python train.py --hidden_act="tanh_gelu" --init_std_down=0.0035 --learning_rate=0.000737 --beta1=0.9 --dataset="wikipedia_en"
MLP neurons of a small language model. Each row is named by its layer, matrix (up: input weights; down: output weights) and neuron, and shows model dimensions 48-239. Each number is 128 + 32 x the weight over its row's rms, rounded and kept within 0 to 255. Numbers have three digits each.
Before each neuron's rows, "fires after" lists the tokens most often just before its 100 highest values on Wikipedia text that the model never trained on; "fires on" lists the tokens most often at its 100 highest values on Wikipedia text that the model never trained on. A number after a token or word is its count.

fires after: "\n" 68, "\n\n" 27
fires on: "|" 86, "| " 4
L4.up708:149160106007117122116131128084089095128100103190112101131136110118188119111132028184143132116121070135131132130159124156101155154125120160076108037128123120153163126160080161108132200102090092107121180178167124148080154121135115135150108110089143064141100119110165138150130060125099128171116113134120160186143184118098148150111124150119167124099080100157173129129120151103119112145122090130127130151213176116131108138171125077093174227123176178206104153109115130091138140135137116115105146127123150154138107112078126137139158113035062101101111137171106095128145100136078173160
L4.down708:101133073085142141064147109139155131147081163124079101137171096086168108097116144135138079140100118127112124134152098159123130123190119153095145106004136122124147070169147195051108123134115138118103136161154162170091105109143121132142097135124152130100099167107140080177255116126149085070117115116159144133147157134116140105079145116108123162126138128167140158159108093104108076209135161117099129139146166132121074120127109130108146214114153147103062120137162146139156145152139124120155165099158149113116076139096160112099145129169118110041118170131142135057167123122109202123

fires after: "\n" 50, " D" 5
fires on: "|" 43, "isc" 14, " circ" 8, " can" 7
L4.up243:166067113095179136125135115130067109191153144170126106121177117120197079090104097185129096102114131138082135077148145137118142143119103164135137099149127095065110113119130169116093122118211181084138114174107128163157097153100111139090050142178130100113122129152106078156118098112043167128127159081118112124140152111114119138116115114137083070142049137151126127187119112187142196151104122186146159196089164120151100125203147125131144136077079122110136158119166124130110113128137161162142150074081097135161071100171121127134127145092111072125059189223095126158094112145135140116
L4.down243:128130126188115101157143135161124159109154076116127132192132130108171147139090136106073140123160128179142190100125068144083172134112125096122129100102099100094108130123177083150162151137155112087143107135080202154192204129093151122132119096161174142054129164152138061102144108116145140170158129146116110149140175147091169133157109183108169136113172157155123130114148135103083160140094129140131121110092142051139129095097110145086167069042118221136073121155118146173047127075124173145152164095156145137139060130091189113157132099164086117112174150158167158139125097116131086097

fires after: "0" 54, "2" 13, "1" 9, "3" 9, "7" 4
fires on: " | " 95
L7.up145:165117156117174102116141168133064154182085125179127171098163117109240146149152117115078141137127072080144119144152139116187110178139148162118152120121153122135091108121101112137079111126161154061127121184153126168100090154149135109100118095139056145157130110084125135143116129137127126150140112102151145174110126099071156179145142166147158180138137114118126141080136128110144134147053115141161162125183171103092076119137066164117149157180083116135159160107158176119174125086105149094115124107127093151136116118166153116109130126091016121117095122176065085144141063093125096105
L7.down145:119190149060091117121157125126101099246084119083131152151153095124113176194110077127098071125148131169163108135186133138123125147166119119204147112160026138160098131111085137165105088106114132108089124128136162132127134127145042134102176073120157171116108146094180113136103095141116188115120063119106103165104165077136132121117078130116123115080190105128163060069123141073159125138144076169128123086170161123071112125134105087107169154131178102154112134118166174124098120111102141192142114165144112129136136131115241116125154136101101115139141164130137134113108068084154157114

fires after: "\n" 47, "\n\n" 5, "." 5
fires on: "-" 17, "- " 16, " There" 10, "There" 6, ", there" 5, "- •" 4
L7.up526:168152139103138125125157143135109143102189167131100168084102110105114127111085118189142129111123072054090080088152120099162149224123136154162144110137161162064163111164089142135126140134111109139090119118100121092098043127083163108106114056155169106135097074201029147163118108111110172111144081110169120120160120146167121150099160128143179129146133093089194119100119105134117131125089121193124156113156171122147138145165121111156116175181101093166152140134103157127089153137108084144091162105110176094137134104144053150117109177121036121119152141079142099129163131086138132077
L7.down526:125094122174169119141123152111160100099152172084174121155151105132111128157117049135178106136152144144120173067116102081108134092154173125130069105087120121123140127173171181124135105119060147161144089127113113145144122119076070196085133150118159163181147177088168179122134134074134176149208124148104111154180112157139171161157090087066170158141094084095109098152105077121093172100103124147156155133153172188184125118159156130176118087182160142157090153138108065165115149119148138110136081125152107089111150143137159111109137121104173160119061032162127107151093120072117123099

fires after: " | " 41, " " 6, "." 5, " on " 4, " |  | " 4, "', " 4
fires on: "0" 15, "25" 11, " | " 7, "30" 6, "32" 6, "15" 5
L12.up316:149133149114121169142142138101196130120083053140082142111135103148022130127156150140119171089127124138101161126194058124136086130124147171127171162117072133138159152136127147180070180136191132139088145134135124123123130174159171149101098129137129139077123163070194142101108087136094145127132087146079108146096118135099110123103143160146052141149124130146098099133160151119136119158145137181166162112192165121095121148164182107124119112194117057132128106162172088094128135091046080150129122088144151175124107098145165124116164118113109092178057120110146051103102092042136112091
L12.down316:127168104104085146118147097100143109123101101113144120135066128063109122159093167105123132112134128135096039127092135120203148121130080150120167146079111150205169148088138119118120042134135107161172092184125210119139169096132171171130116113131141117162098072160139157163071148152102142146206072102107109102166111131130118128156113168158115122145121154166121124075151159197147116173047159063153111146122128132132138088135104128142134160138122117108215100143157232149132135122108152060135092106168179117062057126125127124144108113139144209088129131086098152095096135103134140107

fires after: "\n" 27, "\n\n" 13, "|---|---|---|---" 6, " insp" 6
fires on: "===" 27, "|---|---|---|---|" 14, " ===" 9, "|---|---|---|---|---|" 8, "ired" 7, "s===" 4
L2.up550:139165124145149088084167076190124183128139128150150126189128175123113154123104118109162146130120077094153078038168098152158140133095099110117113143136110084073156089169126057137102138128121126125088166115135129148109134085145148097180106094174056079117157118195129152126088159143123081126096171063123148137172132123129134091091163133174124157169104164093126125075138099141161097122137140156157161098164153082095169079149128121126154161141099194124164155126091176092173106108102141078111136146171172128116083132117099180162117142104124077114152157182110075142118089079138169157
L2.down550:165125084142140069064067110118159154069144129160116115104127171116160146149143077144100141127093118123077143149035120133169102119093103116101105122098118096072139102136136093127158162160124081143127175130140132135122154153109129139125141119097070122117142101108144126115080162101103142126174114111083180109177123100149198107164119112209099159113165124132104068127104129102111084133102141144109123166115116093168173176156158176118178110201182144057192133180118138105161144138158199172088150197072103154075117132091161096154109086130111106123115122100119104058174101114114200099

fires after: " |" 35, "\n" 25, "|" 5
fires on: "\n" 40, "|  |" 20, " | St" 8, " | A" 7
L8.up187:176071155132173124158115140083108077198159119178086122138168168100122099161209148112116149124117101081139136168110150207158111124099105132069146140143115156095114146081101153091069126170124151117135064104134127160095118145158140134115090085182074083138102172113125133116135119157117156124116100044115129127109104066138146120162145108104156129135110087106145112068108120120195175139139134137147096038162121101170133087122096125123168085172113145138130110114164096090181158137133122127135117041094151171137118104151113157116168131122123081127077130187079067132161089161121126135
L8.down187:084191159132119136107132084163087144096127167043152126163112096134129143123084099183138120109120106149177143115140146170113119139189132074120118149190170171103147085175067125138166089126113173095157125170122129120212137177079207139154099203104146107120159154063137152148113079103133115113112096122175138167152158129132142108106059126056117097149144119124121152153135109127105148126094058104128051130075100204129128059095160146101121157159092133118108105116138112130131059082168130140094132122145157158121166122102153122113140148126103121128176112150166184146104143138102134099

fires after: " | " 42, ") | " 11, ", " 8
fires on: "2" 22, "1" 18, "0" 14, "umber" 5, "10" 5
L8.up788:159127101108155160105166111111088097151149090179055163131102091143108075094137085127172176109077109126179097212104134177122115146130122111108141124134137146153195108072135157119081124119082090096071099098164125092089079159167131126130108120102133158152132172128095143190144131148096118129125095079109134203126146132182137197107129139126112123094111121169190049141094137108144175163116094148114167162182134119125129123144158169114145161142104096154133129160157125080143101134128127118131100134156141118106115142146121145049166179158024118083184139124103072140124117125108079146
L8.down788:057096134189136143045147121147145141133101137162108134115122119133177106101120147144134169145029126145089129157122123101094147116122099121140142123042171146114162148146155167118118143117135100160119126181127118129115132164124170145143100123118204073102163063126098130160249133076104140124184139106070111141124140161144117159132187202169098134171113138141187054153129160137139147127065129157014158110149122118117106094145107127105134133112115143169149123144122183128124176123169114129103109105173156161093097135144161076046139140158128078131136166115130038102145118081103168135

fires after: "\n" 38, "|---|---|---|---" 7, " val" 4, " res" 4, "op" 4
fires on: "u" 15, "|---|---|---|---|" 14, "ih" 11, "|---|---|---|---|---|" 9, "|---|---|---|---|---|---|" 7, "|---|---|---|" 5
L2.up734:133130108143128126124121198184099140141116146153096090130147143106128130087132122135081066110137151110080114193179148200152151142066119156115170090175134147113172148130147171130108097149151112063133119098131118096092064133121083170153067142142151133137112105151087112190119113091098117130136106107098126129154151172131146133170128118139087163151147101124172089146097144176076125147134163151105131135135199134048196110144069144113199130131150108123140130130133144091151136065183127065079109129146108136117106164133099103101108121086182136127112137096101133112165073078051215108
L2.down734:093119133169167057115107159141076086108141094184120116115135108093098130109127184132086113123126201154211159102098098142165146159084178128140125095064095113142172157094152141126099081131151161182098074171114098142168151094119113116161098103168153120173096166092129131129251136130126118069091137104131135125074142173142116131106121104110126157090169151134147171091197103153149100141129138120106182133082120143148114168138112080155111099160090132093166136126165119166087094140133160098107097135161169103135117127089124112085142149123128162117220117158137105063177128067148105137

fires after: "\n" 30, "|---|---|---|---" 10, "ree" 5, "ort" 5
fires on: " |" 35, "|---|---|---|---|" 14, "|---|---|---|---|---|" 9, "|---|---|---|---|---|---|" 7, " ==" 7
L11.up124:160124119128152130102087201155171144175146118170143153178136174110153144091124115170135083149031104033143133075147053168134148163117107166149085129127120138081160074149146107145127089163158140138170109159138124090119132190077110115121112129142151151169124152140063102125111061081127106085101129114107076158129134133162193169108171122191103144176177162085131148137138201127083143153111098148135148098112142109115115104153125137106123139114100143089147120178124153101075150130114120111052134110117164150114123147142139147109136166167070080122136148126097055128115132117140152173
L11.down124:148062140153160125096161163100141082117154170118115173106135132072137148089136180109142142118113142107169089122134129167090164104145081168176084118085030129121122123214156152168130114121187134194118168135085124094145120146076162132153092099062104119177125170124109119108120115070124127123122166145111172127132143116173113165133121161133144159101190128148065109151114128087156178142117092146125168169144217070110136181165123175120096104141148118134147156122165114039103137127141038171156115146171145064174174167095159142142124155099073101079080097127176131044145148131125159119

fires after: "\n" 44, "i," 5, "/" 4, "1" 4
fires on: "| " 43, " | " 12, "2" 7, " p" 6, ", p" 5, ":" 4
L13.up428:168128126158143072175123087086119126131136111114128112073129090126157101092112124100149144139124164097181087144119122177104111124124157093131089085119124156068162155137142119139139121131127119146104095079092213164116093155089121158094165128142129089049136087156143164126123123157134108211059120139135154136090180120141121147143139112134102177093134154197169135169122198109106138083097114152053150131168120118123166191129165095144141129146122058177156149153135124107174140156111112155150122086157162126082058102080114146138092121094162106127157059119140109138186158094175099165
L13.down428:169177054109146173143128105190112138134138136143102083174189149106122169107159136147143084127120092137134162114146172108088130107138118161118174129080115118172075102114139143098116182151176105064162106158118066150101140083076124130095089111122178145167123162101106157119000126125150105083100141135135077141153122114123157144155090081111139085096143166116101120129142156123191120126093100110144128114128176164104135118130119128163109114082182152118086146100134144113077110110153108149119185124034077141107093131143147103126183135134131142121128162117114164104098138190062146097

fires after: "\n" 22, "6" 11, "4" 10, "5" 7, "1" 5, "39" 4
fires on: "–" 27, "| " 22, "." 13, " | " 9, "\" |" 5
L13.up458:151141165153129147153125123135130183069121135204156132028123126084188145096114124110129156174091171141125162117124131144139116139101146130157139139109095109109146093136110115119122142102213106104191158102121191232166124113095122121154123135065102111133125086164141149074086137099130157110115115143148141053093146119136089136159175118152165096063139100164151143095153135133174127134018136151099232093158121116124142168109113174177136102126043092133151131113129147121142084130144099154138073075167150153112149115157147085126086160087083110159085158151087116164155074134101170096
L13.down458:077156148113128076088124164143156096153182108091109142173135116121090119147121154132114106117119095113101073128143144136133138140167095123093088126091108165116102148119090131128091172142114135154085057143140106085134145178163107142076111113150123095070127151073132095153254122146212156157134162098105112159149093176159173106065112188117137175159145085138157093155124083118112126155197145141163057181088112154113130146137166095116130151141208130127093089145177090082103124090113111097128194105096111119119106151111069156127157103159185167094155121071179112091141133108156137146

fires after: " | " 31, "|---|---|---|---" 6, " " 5, " |" 5, "\n" 5, " | S" 4
fires on: "0" 29, " |" 10, "2" 6, "|---|---|---|---|" 5, "et" 4
L13.up904:179074104112186129123148190058100124122133139131104166068099123090145126074132116163145149182149106128132118123110117178117134147082127117163159172120091167132113144116096110110082094093136078135107104141164136105105087134100140168143127098124118101133141128139105151099119133188093145097066161131105138101122154116206129089121190162134074082081153159148097167161112205123135144156106114195105151115141176084095084077162117114105091164178074193078116158116113155082056134130142125141132135117116115121191200126138128136080107153128130059137094106124121075119162189085163183171
L13.down904:171166120160162153152079146044131126122107149095167141119160146151113116120098170134093081119170137098111112121174097137148129090101088103123085098000131146104136138085136127116163110120123087190094132158160113126173115155149134078140119128086079113105105164114138119115205110096100138135145094143131151108106099124092111124132153104120122128052143125106131184187123113157139145099160108185111148123173161138101040078130155138164130136079127115145158110186154157110145146152181142164135100083096105142143168107084207133131124152122184176157162168170123133166172130125140107182

fires after: "19" 15, "1" 14, "3" 12, "5" 7, "2" 7, "4" 5
fires on: "." 45, ":" 29, " | " 7, "6" 5
L13.up565:195169173133155137116126135129105107168199088122107138145134151142124178095155144116115145128110101049127149090127110044088180164150133131067100138132150172104128095126139165083151214169140122128117112136120148098039151129116105163141148172099117103119161107120101195170141144111150067115137155172121165161111133136174194167106121112124119120163131095161148157095152118122183138124134161133127152103128219139092122195102123125071161156133107073116053167099149112044194097131181124142099117133134121137149123114155061107091067160134205113143130163118150104120154155131070124180
L13.down565:144126120148152089176161163115152126198149092138161182116163159119143112076122126100082108167095146081157145073124112154112110153135090143087113108105173117136120114126156175103112185127087143120161116168143150129126106110165128107141170171167140150106126121092073219091146133163121100104120118142161127142136113093188173182130153117149100174124084074119125158091090137117141146135123131098166138152112194187111148096127140132079128137143098120136117149040090100042165064110113134131142128173070099162083112101138083139121121179112134153152153178139072160164110160090084115179

fires after: "\n" 29, "|---|---|---|---" 10, " | L" 7, "F" 7, "ts" 5
fires on: " | G" 17, " |" 16, "|---|---|---|---" 10, "|---|---|---|---|" 9, "|---|---|---|---|---|" 9, " r" 7
L6.up554:147130089138161067106191131132113172130159109178103197124161144143168137119180115189105143092119120028094141082129063182141089096184125154118116103146117134146118118117189144077076160122156148126191104108139151176098063157088102084170127162127137124089133108099111132128114096152131175094097170111141130120084123124216177125131168118122099166109127114192108083166166069159152173156076141172102117095158160165157164126194129092096195091160142121112140105134125130150163143083146169100118134095111135067128057064186067134109112126114084092104129149148147070146111080128139095132
L6.down554:152181077103182148067106142068111150126153076123133165127210097123072124138211140111092095081107124075145057125164062108165105152084134142139110147130131149080116125120134133132130098130141128160149112124148164161071083142098105155178106118063084142125125143175164107128127112102132132128103136114148158128136154136128090112083155184120094110085166114165116092154107186213167149122144089116149169154146123133179086088111143126113109098133135107159163092142186144212184140076147143176094138063176157049113103092123162094148116132096188111119165127132115167094102156137120123156

fires after: " | " 54, "; " 8, "." 6
fires on: "0" 52, "ir" 5
L11.up249:149145082096104192121150141070130083189116154127136128086119132168150134117133098160140100161140063145052071167151052153123106168160146194129192118132124108163164152108050131112080107107122103077069114118157126092124112147098121088119145119132118140047092160076150096170109128109135110134122171097102110168122118136159149142097127143118123161152124156150134141122108103109137127148131135120126162144159141047091120076162096126085092159117087149095082171123144140108186121055081132176155170047123178157134114098112144128093129114118124132137107111172121103123151125055162117086
L11.down249:083126128178130147125096134082083118075104110115106079112187180127145128200114152140178127127098105158168215186143140122130145146127106160088098148067148154128092100200157151148175148059164125146125106079133126118099122099088135139128069092160114163142199154134128147063162119181120175122149130105157185129137059110175174144112137156141088121149172101132142129104118128143138139142085116088152161144172127070146123186151129105117116120128141184103121103137151129128097162184097137110146113108118132155134118153108160170152139147145200109148100154049072109137104084130138133064

fires after: " | " 63, "|" 14, " Total: " 4
fires on: "0" 51, " / " 7, " Chart" 6, "14" 4
L7.up978:154128172102149121123100168115093104183083070210075184123109074146169145154128115151147090128135089128114102121159147134124111112148098168094179122127185144149144116098103095081137168135152127079090116138149158108113097143169134159090132118147124074132169131107126096184102159162111100147097090077148179128120130119143128153088152103158097141174140088153108122115196116130116131138099147118120149145138157110083055140152112137152103164195066104124146154080092165090157100142136116149121099128112121087132113118132127157118151123056086132122123121101160092189106121086113078141
L7.down978:125130138093110196172123147130093137207095109191195134088087119107120093160138118161097111112125129094126126191151140151080151096137149124116118081150068141168164163131129111116092113088140131110162065134119173123124116098192103170124149120117140176218114204101145070101094120117130112124089090146125127092133138104135083103116070165122133116103104107080150071144175157152125122157115152118154143143167205132180097108185148187165115110092101126207139095039107076146109150164117070095144121089179102125176135103142112126149147096135099155142134088103126115078137165089146106060

fires after: "1" 57, "2" 9, " | " 4
fires on: "8" 22, "2" 12, "6" 10, "1" 8, "0" 6, "86" 5
L11.up967:143165089151123089155130164076155074073129093164129098130111100106165124115130114123108089116141181094120162153164150124124128202177141161112114109142187172180109063150151136091118132109154122143140126187132043136110156119139069059192155150139070138129142152093066146138099166104181070146135118124098129181127165145151056117159123116151123105172170099116151066113129148094136146126149131123158153134152139071124106116083128130124149083115121057100104181139155120123141076183146135134168115137111193136128069075105149170072172060173144108130104149138138117115089167138107129200
L11.down967:035093105182142169176160076147108117145153125101097115158142184118130171152190106120188066161156108129079096198112078180080116169106084146093160124115118165100149138129052153097161163147075182105113111124125061136134157148141077115058111093118169157144120106156088116123117159128096132115109118101111093168136156128105152153108152152110150116062114090150126122157097157094126168103156127169102116129116100178107051119126095098073103147074077180127117148155101111104104114119097154076118074129081176211198165166146155173157102196135144135123140124122110097133103128141157169186

fires after: "0" 21, " | G" 13, " | " 8, " | L" 4, " (D" 4
fires on: "." 18, " | " 16, "D" 9, "F" 7, "18" 5
L7.up785:159059145132144106033107133128107110151176163118127098120137114190151139145131147118139164108108123085117127087144144162080134131138139112138162135114137155112172079123116060120074197082147166100163124197140127142143102142136149137122067086158093104091153098175076071153143102133137160127134168093127134186171117145129133128121122133170122101135116091160129114146095136100117149142126155155137127154071173153081073121202146154103153121211123105101102126161175128096109113134107132126138142135146111089089081148107111083109093158128092133132119105152110096113113134099091135139
L7.down785:107121118127121156102135082152068139152076152128077141150148129099115144126151174115121077214162072104106133115123093170197107092166124121117116145105193134141126094166132092129115180116137159136088120181127128136142112115092110084131167154108141111094084162133126081063104172106095147116155104157128144128125152121117145107021182183141100090174124177102174128132197132059093181112148151138156146168141172143079138204159131134148084103078136085099119120119129097158201167114072139102147105163131110149161090105137158125131136054106128114116182126138135164133133112173114110142

fires after: "\n" 44, "1" 11
fires on: "| " 36, ":" 8, "-" 7, "2" 6, "- R" 5, "\n" 5
L13.up52:149132118129111083167124132143124142102158186090120118122107146142161122132164127063125128164158145160125141125053107074155057172133091119145144097146081173183124081150113172167098186184113131112122179169022144146149049169120220094121147153140145148141140095125077098174123151118076137138057121154186122174094094156144106212169098111155095125131151120127158176144106125092031134092120091140082103061146120103144127130099143120101100134147138095083082092176148140126138137159128219103085065086134162116123140135124156147084145165123203136093143120153134111154135141118110056090
L13.down52:165105131136091138116128129176096137073130152116114133109030104111142162127079141128118049129136116097119179114204165182107135135131137094130172168152100141076109140179148086139162146137151118146126130122106179118131086091131177152145146159119108148165076129109155097183150191134096099129184152041060089141136133159151094138111185089194116088119126204139139130149121072124121148095148103181130135076178146109056208134084191139121144150147126116090118069138120140126103116089093093129171166128084164114168130112135057080116138141107186144128103129161129165234146136169082125061

fires after: "\n" 41, " |" 5, " r" 4
fires on: "| " 27, " TV" 11, "|" 8, ") |" 6, "ating" 5
L4.up76:139155164189165086069166159120108114145102103215100088061144121121114085089106124106100104127101131140059183154143108129158065114157142071114115060128149164088149151163133148070108165099131102181115174119098098127111151113156124111099147186145154095130116136109097141142119131108036136159165083112133148174045114137116076203136109156160159084133135075177155116196117166133184162115055117174089109132148152115093082072137107132110099170146115155131169106150146123115161107099120139078074099159155160147121180096167151152114156165091085137130118129116086151144123112141130155161
L4.down76:125078088086069139121139106132177121157090165085143163158159117153112110089150151110138142115156145091142093104119158137115225130090111160156133159185115115124104124140160090096152119169105112115102131141146193107155173117114140132123100177081158121124164131166116147120100151141128097133117150129137126087145162119136159104066069058060163117111155160112106181136115060183057120090167131136070074134106151150142094166076106115063101181088108074092175142107092119141086117117086171091198166115119090114171083172164168117159141131130179137104186169158167066154173172247102080097

fires after: "–" 18, " | " 17, "z" 6, " in" 6, "4" 4
fires on: "8" 19, ") | " 17, " " 12, "7" 9, "6" 8, " in)" 6
L2.up475:187106152120166127135107120130069165158152136136141129166070167059143125141176155087090128121102109122099133116148127116111038175166101139107184115133125105150148186183120089138100106096105121093140145107125158114093079109056171148112113097120111190114100081158120132098119128115156074088181128138104167146085150149116100147166164127182059089131175138143114105144145121152130155149169146137116144088130153190085072176135169172136147110119040117058108113116097135085130125124163104123108128174132174126114141109112120169061173112038099115133100156138051135135126115095114182167
L2.down475:243142167141132099168117080116115133181061147099098101156169135051131165074136173142068185143060104115140137117125116129123123129186127148099115117128112107069114163099128113178172146121104126132159096138160138133095183125113114131168183163160171141129114112123136095137162134087150116106115175092095098144144079122119132156152137158125134125111131086160081139125107114152098128140159169072046105164105191103133155136141103135126186109150132153094121145147124138141168105089174212144042128147110135095086135149088104099100147195138083108125128109137127112138112142116117146083

fires after: "\n\n" 51, "." 8, "|" 6, "\n" 5
fires on: "===" 54, " \"" 21, "==" 15, " (" 9
L2.up905:204107132074152150081122189142129115116215145130108197125174111092117106083114109099070113083100142144145127126137146175120154188103086061136144131129134083102139094116109132115074126129104102069121152150145107085113145145105134083109117048195109112134113114161100148159129127116145188102128157096127131175161130126152127112102116131112196143101077054092167108089159140171161150129150121176102108128144149119122121125226161093129110128059171176115112148118133134095102109145101078149071151130122111145106143137093084150138180170116088130121160157123106094131162044086128143077
L2.down905:182096108091079111123119139084147078100115140128172162117148116126092131156082101144132140109086158144111085118137115141116231112138084108203099147101106125128061117181091182154143138157103133196209153146152127083157104138151103128124102085118109131162131165157153114091166128056129198113116157166080129128161152085122101118142051135105115136137120101133097124162129155178130060172157116149066075148115133107089127128115173164084131100104073179067088143059105092128118138148095133117157188099087173119152104160054134145160134211117152124118112155093097114159116150112130150146

fires after: "." 27, "3" 10, "h" 9, "^" 4
fires on: "1" 13, ":" 10, "al" 8, "0" 8, " |" 6, " | " 6
L8.up763:152139093083109134137174129096043121150129102096114135088143147117148071134081148158107109083116028056128155143143150099131104107142114129114137146132142169144113089062116182169096160130097090076121150146133105107136164196139176108072168164106119129117131117126107122170128140178112157114178117089101119163148114089163092123119124155159050095095155083128150102137161132093167161124123072133140145153118156141112140152156153111155149092101159128079092102108154129098181134172087120128114222130128163105127082127168126165099108112104118131149129128170085092113127106109195169155
L8.down763:136139122143077127155036087128139139105150143059162155121196079184151139144167070088135141205180136141124166159138102106150152171132091148174123122141098102113148148081049144059198098116154107139105118119112144141129116099117145159154098119173150172134173066132120149135146136069109107101096140123150124143146129111122146156114059139147162142150141175140111112138185099069147098138068138177146142121161149117121103107060127123126106121123118128156069110182117113132087160124103091132145071110099119087152093158098100116138096151187177094124089126111087135169097085073083152080

fires after: "\n" 73
fires on: "-" 60, " that" 14, "|" 13, "\n" 11
L8.up240:170133161137166112120110156140077088163173140146130187107135112097119073128161070108138159114105073126182120123155101104206133110089133099119112106122138149142159129101091116133132101134104116120123124223118069137079137127096103120134114185163126085135159115145144116140121107080135118165103109099111165117165113153125135138127162169144193112145148077132152162127167136149151150131091091171139169108147186131061142165180102122073184169095089136112137144094134131152135130107106099119150122111139179139124124131127097114143133134134131064126051145124120058152118100091147062073
L8.down240:179112106121105094168124093086162076133133139116126147096131093038060176174126100112101109169118128167153119155114083058162141121112139139110109102081166108165154168106180141132105085144092184141138107058134172154139114093097077131164156087115106130143119120128205115145156123100167111149084158097102103131153163099129119152106123126072169108114138152139089172147107141103153151138132138115084112164110115146157116129141119097124165140055146142193107106146148089181185150149148153119100118133157162088136094156072119113160105120123115117122147180125120083158092148075135088105

fires after: "3" 22, "4" 10, "0" 10, "7" 7, "2" 7, "1" 6
fires on: " | " 59, "–" 10, "-" 7
L8.up905:144116162123174122163172144143088120107099149182134198172157174093109086115196097100131112145183143128117094204217151061129122146091193140127182141111093151069164139115075170107118103098123106072125062068142138150165118125100126136094138109166077121121154084148118142109113105136086124093113091053142151121074110128121130135107129145101138088111162117098120181063154136201139133124103093151111134148109192160145086142125130178158175137180093124106151156115167144064105132136107147146117123095135163163120131068120190143149083178084117069155177152173164108115152105139108107111
L8.down905:173124149101127076126147120139129048175119122109146099162099099096185188118103093132079140116123163100107123160082167117103146130073074115135122064150089022126144124126152084081158142143109181157088089106111178178145098136087129117100103094126124173117151121109140138104141070082145095167126119134111152188142164103155135163167093099137195155078089096117107169130127122112158095180077137145164150059136103146102185172167115199107121164121136095173125094094095138120195111188108142091090102103194125126142174107144125142120142158167140121146097129113175209154110119175164143135

fires after: "\n" 32, "\"" 11, "/" 5, "|" 4, " |" 4, "10" 4
fires on: "|" 19, " - " 12, " |" 8, "| " 8, "/" 6, " | " 5
L4.up358:158157165133140098117177127146126138165117133189117130122135089083105096148136174071138142116102130099064120125149100112157121109086147075097148156149115142106136140112144220102103116115134124161145105179136116087135123092144127091123129187114141138164124117143120110128105166119104173160131196091115109143052065134138119141153136141101166121077197128136135143175100130193204203142059061113180144088070162129131098124156099084140144141120104166130123148218144187092152132091154126151100145118101171129166122098163111120122167079060092132127158119125107084131129101121112108110
L4.down358:147133138108113112118140151120114136111093146130161069126130131086140090145165156112146134149080181142104111130149155129149179142096143086123233106182097123144145165151126148111095138142115152096120119142175189129167110154129138155164123164129138102148153113123131142111123150132111155142099145097145098065075097084093085092151093105142135145110173187131142109064069104119162179091107138119069191166133150119130069061167093144109098087131106132069143140167168140163200173099121176058095122134064165096116161097119139156170156108104055159130082126132107072117107117158107151153

fires after: "\n" 29, "==" 12, "\n\n" 6, " ===" 4
fires on: "\n" 17, " | " 12, "- " 7, " | Title" 6, "rea" 5, "-" 4
L7.up44:173115159105108130118186160132129136165109093108115167077132106087125143085087140097190068107113120102101124114201086145128099215120053071119128120154159134099071064198094172170128125170134079077133134099170113147124114165071108170123160162108134117133120114153137112093117120145107165119100129112159140087123071109122145154086148154124139109120132101098133113105159093082126153167116168120123132110202141119120169102106100103110165174111064148219169126148129161152110129134152125156125090119181064110157114147138111130123170153043080149082151144142138109130138075143144172059
L7.down44:190090125134116098160182146096119152162195121078156111111133132101156123165154111089139178145140172145137165115110144154151141146137123134237156176160160099167166156150071186040135134082124086153108087133162152107122121164115144089119101136145132148058105105066154164105189116126065155088107078164120131139103100122104132132106072147108104119127122131114107148166128126202108108122123070085141108105070138121146138113169134072069196088167186131165213167137130105112094164143142117130147120127135065161108113128120071107086092138152158116152101088085113110118115085157080174126

fires after: "\n\n" 34, "\n" 18, "|" 10, " Chart" 6, "-" 5, " |" 5
fires on: "=" 27, " " 13, " (" 7, " Chart" 6, "\n" 4
L8.up543:175100160081076202123182153153115111222082111124120129115136172114107125120168086128104198124051097137088213109170112131169115185123064179115161097135141176117120166135090159119105151184153154122152123109103139101151173136123132085131131085176083101166148124107083078164126117103112180134099139102124119091112116103131114126139122071140099085162124121085165087121111127169088131125133153138117141115139138115073083089157108144114159116202103117151173201146122129127111122125107142155047091102109124171151101134151073171128184160120037036136133140130061062168116094079115127138
L8.down543:110131076131093202125085126121217133122194093077079124190144070183161140137151102121124133037152173156168139167118190149041105098106124113162179130118094144119076093116127105094080130099125112181187103109110204172174119111098173145157129155144160076186177137148164111135084155208118133134133102135104070159135124125145065195089076138124110097163117149135166181119137123104130083117191095134090125078171110134140168132166133112041106162091117130141135117112186173096112163141095134149061115115177154091123122140058117112132088163126152110119097109163165176154116124125135120182